config.yaml
num_hidden_layers: 9
hidden_size: 256
positions: "rope"
warmup_steps: 200
decay_fraction: 1.0
dataset: "wikipedia_en"
MLP neurons of a small language model. Each row is named by its layer, matrix (up: input weights) and neuron, and shows model dimensions 0-255. Each number is 500 + 50 x the weight over its row's rms, rounded and kept within 0 to 999. Numbers have three digits each.
After each neuron's rows, "fires after" lists the tokens most often just before its 100 highest values on Wikipedia text that the model never trained on.

L2.up1026:335560604498422477540467517535521526530426525573564496547460492519548513487407593559461521583462518537465466541492444503539510463440561449544463509489483460567486448460486582531561508479595462462554444535516435503475442509486433497549542429489459421518544485451522468468470489550573518441558491470520463485378536530530478522597543521420514394590379448450500490526475502575582562526435504444510554538455570489506490503583531486447549474510535446511533515586554473591489562467547548513478505474476476448416403499524486465453492493584460514452485487530388521522583558380551407556528505498508464479450445624482511503571435541562533500539497491368503544473529493589480472505553596521554518471569407514523414488522426498438545437452525517504450548566475481421519455515573519
fires after: " R", " r", "st", "n", " Z", "v"

L2.up30:495407472385464509546521606580426482531563434418518451588589456533542451456443477481467536478452554500573492520437537500536487533590475505474440541395524426484498499600397527531586556469366484512514514502513512549479543476458450419550509541507538501495457547508456452548413551505469451537431531517474474388446610508442502483542495519501574433570532520547526448486428527545541510502606438541440516540461533548469472446385531519597577462409482493483551468549505417537532582377477513539439536585502547562487477508581490502431450446604475499458495551539524415498452415528577492403427566505588508519430474540554521457454543530590496491516548442463498474499491518511457562572492516486470512445489554521439426412467460508534572523440544516567451477458487467555512504492502492
fires after: " C", " P", " T", " p", "B", " c"

L2.up155:492473524557473445509554580501463492476534555537400503507475482553477488405497510508546524401422408545521486514487524417529470474532467496493620428519462506516491491539506525582460411553491560515474601485392451527453500528412405534543629523514575634536471521516573626537475453496500525474408447451494531533456492518536523550518493532457446383496501469469462510528593473581475502530497490464580514547521516314500459539492468508508482505541495444543559485476506489440536534528503593469533447584426447445548537519517502510407480510499580549554466474502563414509450518543486392517518534542560487619503558452407533497475509404452462553548569539522549543502541421423537580559525434445496569461494438524458503521540516482542490485551512457534349515443450418499495479568501493
fires after: ".", " w", " took"

L3.up243:481485646562503555470500604531537501456508463516462516485533411411471550499560587503471531447528470408579377407494543493558551496424494426507549479467548525518483441550432468496537519573570486488519544488477471513543536605548489473542474468547509475598558423552486412440455520611544499552528548465482472490492531521515513422490527512490470540640520441510560542481510582450529473477437531553494457516429446494486488429445509482484500486514514488424438495306495534546479507564661508507491500522540418607481555446590521465434517520492492439538384470514486527469511518547531598496457528514543456485612446530432532564433512458442551481522523494512510462499489514555451497530423534448526466479467467480493471410410580547480461453473559585476496548581588422441489495504455530
fires after: " P", " p", "or", " s", " l", " La"

L3.up1149:363453501544458541409532591532465523434468580502506481494441548550444465532527483451512511506499498528394573551554394520559384534449545536557465477543477513471527487479478512609584435503455516573482427531468538442509530426514433497493599448442494538589537467541567457505451570576487494492438618451531478501493512529529519569415564487494473452557488499548546538504461559500433493428513494524413477545552466515514426463405547518395578445479490501478483541420510441563470483630494566422511426501439431471509501500420582562497551475513528558543538471483496534518491461533477456459530608542482563465523416471482563502514488510568516501492516433576520453604553454582489532509475453570453418541477485436451409568446546469447606501593490593518542557518528546394530471500522499
fires after: " L", " Le", " pl", "r", "l", "le"

L3.up104:501582448443527398513516580451464424554471570509515457495469494574542544496532488527471510513500477475479468520485519457435533530495548536488475517487571466488493426506502503469483505494449447496534509508485543485506585435448509449489567595588457383481388597462516506516507466498520440539488499550470453489568433598423531511554471423519484551481532536498450470546528439534496531448446507623623401543575496488561518416476528560433520433536495458532500528469451530580651520448503442562567432579409548526497403423454507487577508515538518556571487571418470449503479520543603498479507472488494361525476457515541447409605481486524535508551459484548544510592358511545478567470502514407486429525579405533468343500474473488506524561525514484495554472472420456493514509472458521
fires after: " F", " t", ".", " m", " M"

L2.up1151:442506449423560480445518458573398536480469466572556408482502484574514518529474478493594446590497452549402464405433489404458516362486472482442553611586481476448493436497492482630494462458533490541559495464444530479555522546552497452490438463515555486460578584504525538517495451496548474457502541484500532480523493461570517466480383443449529586450407480477470444415437482501510482573449507457503502528423484468503534569475490528493501388561456584471508524484546531477603558479500547459561504575495523581462362461551579496441461487558524500492523442587490498519493509473542449541429500517519571524380498618500510437463508491522592450542447441582444494543493617485590517517503518494525543493410533528524547405529548415448451551547468528516467541548508548554506502574560503
fires after: " Sh", " K", "z", "ik", "sh", "ah"

L2.up673:495533495529498531584607414510460536498504559506489543536561481605519494500591413558476545522503510557452551543585514496457468485502471487501456570527531538584485466528534553495522535451541428484481428475525497467518495542546536443545547462637523480507575498425538403424530553473515352431493447476535451530502468471456476461624383501555487424493542537578515485523403481509581558460506524523431457469562463546477472541486493524464588513542463577525498442413585482555513473514462470584512564526485561481541479519534487516533479524554447496449464522514455400636451498501424478484548547432478439576431520439469436506490447502520502558353544501415506464481468484482525513569547469491520482423498483455378542496537456464543468522611494470441503444521572420595440504469341502
fires after: " S", ".S", " U", " O", " No"

L2.up225:515451479501397436326591499565577506501416402511511496528562525492530491473552516399441467574478418457467499492498508520508409605569456523520579521476514610581592472556465517465491599494500530470417530502543553513489498480474533461526517566585485480498502493565526484482537523544524517489532482495492439473574434559430490475506520559514413542542487534449491536509539484549520513491505502594468505510494614481487448497473531490393527494446552445457560542420523469452461407548403486431468555489526458511477461489543445530539477536531487495397444479469520471552511519406582510469495458514535520499347481479527546627338568519483536476470551437471509510524424516414525510483604478427528552481493517440524431463471467499416559543555477442519511412518587459623492518553517442
fires after: " O", " Ch", " o", " Sa", " tr", " Ta"

L2.up207:569457581534635574484448487537569524630583396519464449574588564511487485512466499484471525478494511479554565513467463508490486500551440487461495453565460513409452407488480491456511488453472496526422407493500564463480600475396429516565435531470486436579451487541548496436502540518477450494506549447515566518405527477446497461503571485549497560476456488535419459519513558559493609508604551456488531570418545482497532531446489476466528560516469511438488482399498518523452516530509481406538470501494506492476456442568486517505520532491533534394430480455559447466615495500541538477460527483484506459515494396494527465521501592516439537468391546384437430468604444478481507613519477475577500502421516474431564417464593552431437530637501501532611532513541520498510598490532518
fires after: " w", " W", "le", " h", " Cl", " l"